config = dict(
    hidden_size=256,
    num_attention_heads=8,
    num_key_value_heads=1,
    head_dim=32,
    norm='rmsnorm',
    rope_theta=97600.0,
    qk_norm=False,
    init='uniform',
    init_std_qkv=0.0285,
    init_std_down=0.0,
    lr_mult_o=2.0,
    final_lr_fraction=0.03,
    train_tokens=312200000,
)
MLP neurons of a small language model. Each row is named by its layer, matrix (down: output weights) and neuron, and shows model dimensions 160-255. Each number is 128 + 24 x the weight over its row's rms, rounded and kept within 0 to 255. Numbers have three digits each. A neuron's up and down rows have the sign that makes its largest values positive.
A block is one neuron, or neurons of one layer that tend to fire together. After each block is what it responds to, as a language model described it from the Wikipedia text at the highest values.

L2.down84:097085142153155127107085145103093097154124108141128171172140133118115090145131133120141143175110110103167115151150154071119104140171101103142119128133156089183164141083138125110123101124128098134133126096146077120120101124100113129083156129149126134156102128122119145089133125114151145141
L2.down208:154138140140138145101113151151158133145150130161120143147135092169135120107108148121154111138111145141100104107111099124099135093145123138078154149088083147200148127128076200152096142141119094100128136093173089105118120154135096180154139134130079127140089138141174110120117117111113151132
L2.down342:115139113140147097131079116140099129117189134157148132160142127139098101150057090143130161121082104132144110163167107147134160084205148142135152140092106119162112105129113167143105113126106094079132123138116124080138143120144122123117099124150155131087137187141130107101126117123164120137
L2.down594:127137123133102159131156121152090161159174145135129149134137113130104117142121139108152114099124121166138138101138104155130115132126080101086107112119124104114152097151088153124089130108152131114171172095101118139125123188180160201162146136108106116129110107133092103115187092117115134102
Description: Word-piece tokens made of or ending in "g" inside split words, as in se-g-ment, rele-g-ated, Gre-g-ory, and " reg"/" g" word starts like regions, genus.

L3.down417:173162107149116127176103135174163103089116138094106169120146107124106143110119148131084141109137116111126152188128111112139137104139112073120118146121142134160142133142121181140096147129136144109125177115088128131140072122100114139120141109098093168122093097102141126122126111128110128126
Description: Single capital letters continuing an abbreviation or acronym after an earlier letter, such as the S in U.S., V in MVP, T in ATP, V in TV.

L4.down87:108143142093154108145146137144103126130101127146160140105098175129153154172129141136132150092133141115120166133138133111073141123155126072132135158098165150138110116147126106101154111131133170089141088165091133139181152151060144132093081160150113115113152073094122151121153140118076150139
L4.down163:116156124147100171148138110133099117091136124169123117094132101100131152130125143131111144116152100119173164121161147151144127099118128109110126132083110108153135111127136161134138146108136115120171136096158147139142126183147144101140146135134098178116106115148121155164109100101090132148
L4.down376:136119093149128090146079159099093124129125158124116116125085187119164135106081108111087146148096133124104125132136126152121109140108140099078184133100165147146138152166125141116131144142129145137098115115103146144167124075099153117136124145110128119138119130178104115155134109142091097101
L4.down662:166131138168089143139098134150141131135203118173161132139163125120110176114160121089129144115125151096091097147142145149105122097132106112108158181129078173153127114141175166102138091132105136153075138101122138116075130119130170100117111126171136160125121132140126160124131138113077130114
Description: Later letters or punctuation inside abbreviations, codes and coordinates, such as the W in 88°30′09″W, the hyphen in MH-60 or F-111, and the T in MIT.

L2.down55:158127117153074116139116177166140079101164140113160160142124128114142158084130151104140114126121106137095136124122172119172162098114181122106171132146153123150144144152164133114143121119127094134147125099149132135108111124136170122079121141118137189151112138140096118156126147110102131132
L2.down276:098140141086093157122088162130104082139098150120099173177137123131093109088152116115115115130124124128112150113174098113129122125145121128134142194138171107144087121111113117101127117151124141147104114097131125154100132122184185140126122103128139152112105134083112089083114122131128126112
L2.down347:141173102143137176129106121112099140094128124138123130143192076138135095106132148139166119142144168102138154144131152141115118170068191078110114115088143089129135102157153156135128142118135101105143135136090115149134117109157172146128122083115141111105122104139124119133136096161127140114
L2.down639:146148112087121087132122104107126118158084090169136125090129088117127127101153152102140095091143087110151134096113130140156187126075083112149123140104135102076107149155166129126089152095134189129125148068106146140133136164123173098113127149154110150124111127080152134119158137111104120182
Description: Middle capital letters inside all-caps acronyms and country codes, such as AUS, CSU, API and MIT, often in sports tables; also occasional mid-word pieces like Sw-ed-ish.

L4.down150:134148134152128111121152103168130139098127122118139127141150116147154127137086137137113139111130187152124152144140120153109119117113124132135138132129117179127127130142093169135098073125080169129136085096129151120143096155080102153156134139128141110090166117108092145176150116097097118148
L4.down159:142140110139116149097138117106132086112094116137117118120145085144125158153118100146140158080113169123130082106107170157107127133185117131127130123107117148133088150103138111187124118124112165174104107157133060148140134136097116136167114117086104178129131128148129147131126123126166134099
L4.down291:142157136159093115129048147149163116109162132136151139107111124079118108169106083141156106133117174117118138119143128126102112136213152122108118111113090150135116139143192173093132087103118132107115165111121124164116117093136123113129135132124113107130123067136105175100176104159176134148
L4.down634:110111154148100144097113086151123081131125131186171123114096118092141080129140128102154127140131129115129106140123137119102104168141122138083168098120081130124174090158158143115132143094147157147157106109150125105118133084170160131138122102135145120090154126166082123123142129110139139184
Description: Possessive words referring back to an earlier subject, such as its, his, her, their, my, strongest on a sentence-initial split piece like I-ts or H-is.

L3.down82:162117121156146133137175144149157095153116128121160176102108096133181105134117128129139109147128104148108167145131130138138154127120114167161149100123154149143112097146122130096155123112152108109102131135165138158116171136083092113105103166145157152093154121134177096133121145112150103161
Description: Fragments inside words split into pieces, especially accented-letter bytes in foreign names in tables and lists (Gigu-è-re, Logro-ñ-o), plus pieces like am, all, ward (Lambert, called, awards).

L4.down190:127138114134098161147128121139118142164126132133148153160132144129126145119129138117101115140108088138144100109146121157160173063120125109150099119110113130146115143102098148163110108117122126070162156107153153121156084150117140160133156098108141181160119110113097157123114141139134152161
L4.down318:168172146154121102106092129091130168144124108162117135129154147087131098134085124095131133121130103149112094129166121152101100104129102107101132154095129107092170160080143128098116177118087110167100092175130107147122142123141128152115157124136139099119139158146159154164162138127142115117
L4.down470:108088159127136124104109121126105125168150164111114168151150152132077122125119172093132156102131131120154108084131127176119145095112123114118116125169100115107157118130127136101117122079146085104136122144130087135065140169136120105143121108114143127140120144123148110141146138115158145119
L4.down590:118101150117081122108116121138092131135127132095155113121117125132101120113155123144168123141062130148090088136118077131147104107116158112131149160086166096118092145118105112131160136129129166091159141124143136107103098134126107091085133145130151136093117106101108104124142131138110106080
Description: Short word-piece tokens inside longer split words, like sug-g-est, en-er-gy, or-ig-inal, Alg-er-ia, plus capital first letters F or G in headings or quoted nicknames.

L4.down31:159147104114144143139146148160109125119104102114129113147104117118112123179099117155123119130127125131127089147132101110145116147084162172149102135143108174114105107155155129060124149112122151115123118156157110079158113139108118117126148061083104170131121144138110145099096113125081111132
L4.down355:102146184100114109151148124151091127084108134109116134121104145118156113133166132157150143129110150154120127134104163156137105131134141135150131158166131094146117154072117137091078152087096140176133127153149125145152145124104163125075125137120118123116086139120157162117136128082128119155
L4.down407:143121131142100114170174114106111117146110152150164172157100164158128137131146154131113172137175136116096116140128136161158185161101110146152113150111114153129126129100139165133117152135112137142099104150135077135073107107133109073177162164128090135105118147126181108139152142096107141108
L4.down648:076129064136110123125139119127122119126137094119114097122121092116124140102134115095086149151085120131102145123151098133136108055089102116133097149092184129137146128137100159106111113109143130114160096135107133148129140133095168118123125132128147134132084157107100111161129115130121169121
Description: Word-internal pieces, mostly the partial bytes of accented letters right after a capital, in foreign names and places: Västra, Vízner, Vålerenga, División.

L3.down129:132149169150119140115104167127123124123190158106107145123134145147088115121100096101117130157129170117155118128109160136186123169066156129177146140135114123107111094131141162127133128144142142141119121114141118161118102136115135104128110124064135139137108096139072136130135139109097134176
Description: Second fragment of a word or code right after a short letter prefix, such as digits in P2, J3F, U-244, or ear, ward, ge in Research, Award, large.

L3.down552:144122153121130121119107111160133150111121147110182100113142133114147076184141118135118139124115114129103135119094141114132122144155085151089153133118098159163171114163109179108184140142133149150105106096148101134131134106133135107126187143124126145118105134144109110098141131096104114152
Description: Mostly the period-plus-blank-line token ending a Wikipedia paragraph before a new section or paragraph, and second pieces of surnames starting with B (Bacon, Benenate, Berg).

L2.down7:134119112128099128088124074125108115090107129117109125145112131142130138122154116173087100121130190100161146127083133126114121086148112150124160142105120152140148117133145084120126153093135106115097138137121135114148188130138145121126120125124092155137098148113135092090134160126155118109
L2.down224:151161120164114101104144148139090140145110134152135122127118126126166103114152143154088112151127125148117114112141125111134145118124177115102154151132152135077148136116139124135085137134118185157080148128130113120125130133111111136110172139124097139149126100064108111123115118145064141162
L2.down435:140137108119117126135148125144130123144167142149131103096118097177120099156100107136129134137110100133102129111121110119120133145101163094127139144128101079186139117072126157109105127103111134104113126141120132126164116140150122134113124107152095160115110144128160100075119148149114171132
L2.down515:144120164122161063149117137157125153135112118098115093159104161133159115118098134111114138099110126144116146129147104164178136129131128153130118139150115130094126133112144159111079097092107133128120118108163116116151120090158167148131140156166126189135125154131147104095142121129098164148
Description: First one- or two-digit token of a number, common in tables, coordinates, route names and IDs, as in 53°26′, AR 21, 2026.

L4.down364:128122162138172111097124118130071149081127105141130173124095098096137114134119138134124122125079100151134128115163132119127096140088150127143146166075153118150120123152155150119129142077128142145128132146157125143126135149117148145118139136146121122178100101106136104128133098134102148132
L4.down388:092172138133181112114141104162088114114106092128132084108102106144165098097148131119137143151091114080169141080103185099096103133118146125145116165120124080144127119079145193121133139133109164147091136098126143140135136163104113149120101079187133139135126127162117102121122098148123182155
L4.down455:109103108153115148105152086140175164122156077133148136091131079135170095131129103108097140149111100137145138115131119111129096139119132131112096133104119116153121124118094130134120144133111136140122167122175143119117076135158136115115114139117154138137138095156106116142140155168186122127
L4.down533:115147127116098115146114146128111093149163131150125160128117138130080128125123118178145143113142105119116104147143123126108139163083136139172136109128118121142128157082131147153096139171174137154127143157130148153112112139115129145113144124075165061122113096122138125144177141173105118090
Description: Tokens that complete a count or number, often the tail of a split number word (n-ine, f-our, thirte-en, sev-en), whole words like two or three, and digit chunks (10, 00, 97).

L3.down237:126101104120124145108108121143149087143137150149125113099114113117155143159087128146097126159104156134152144144150104106126122179139144111104154138170100155096112100148120119095137112128118117141160127130163141146138075108099154169130098134111144096101147099133088165161125154087159100143
Description: Possessive markers: the clitic 's and his, her, its, their right before a possessed noun, as in Mao's instructions, their services, his return.

L3.down114:078124104097094117118178095103117147113156122158118138124112134173105106117121135116140103118148127131134116150129160138156176140127140118083155148144135090149145113135120155122120096124093126101144094088182114069120092136133053117160106144109119103104128134120119106147124151144126092114
Description: Subword pieces inside split words, mostly the g or ag fragment (st-ag-es, Re-g-ion, Vir-g-inia), plus -ing suffixes and the Cent and Comm prefixes.

L2.down289:122111154115144123135111134152132125139076140113127095125118164159180149110086104093133134144101123146142121143126117101162165180109124164128154108099148138136158137158102154154201127089088145172131126165114137148152093097122162159115158113130113097113164120108088106053168142119136134125
L2.down380:133143127153134119128093102124148091122102126152152088141120138116081117115128107092139119105095146134126131160133117172138131155104163137154182146115142142137136114132123189161125066102149164142100147144151165132131110113130108134168091113164122159107129096144126129128134148077160156129
L2.down605:121129125137161136159116102122146111148154172139164131137157065139138143147105113107088139136101165096115125101120091122112141132114114129111147138157116105185099133150096162128159110135130112157110108145130140120125139118119152138098116125154162141137130133119092135119112129111125139163
L2.down610:116138113103168113113160167112164143137137132118141136109114134109167065120146161107175107125100156127149114102106069083143155148102153098122096105144128145115109156120139083095145130153146118110105129141118151122136150150137151158114097118106129192128140078126105150147145117158109101101
Description: Possessive words his, her, its, their and possessive 's or ' in biographies, anticipating the possessed noun, e.g. his father, made his debut, lowered its.

L2.down364:131171119158150134137164073151099140104132112162100152141132130146158125140099112108120091108180104160104134131150121105159101146131116137112131162117112150145136154135154104136134169135128114118113090133155116122128197129126137133173080183164167129107088167160157135100127140112117114140
L2.down448:087156150166113150144166111153132108141107145140121162112130120131111168122127110151147148143169105136132122108165120126145152167058125162097146159119161135124096156146073101102134135139146123125107133141113122134168175131128128140143132177145125126174155104141179124140113113128178086163
L2.down466:149132154134133124117106135103106109125140104123161164158144112124112141138120095063147167134150124157110123081122110114158110198046143137121132150079089150164074156101122160132140113123138136168127143145120097121117131114115135148092145122138128156112113116119129115096131158108130127118
L2.down649:092141087125100162176121140145099123113157125151130099129167153099130124131149137116148164113108129119147103160130099144111142121095145125127110122121119114156078158138125080136100116087110122125138107134144144097111119113119111114108176091083127174114092087127171091147152187122124121120
Description: Byte-level pieces of accented letters inside foreign names (Mödling, Västra, Türkiye, São), plus word-start pieces like de, Al in de·letion, Al·so.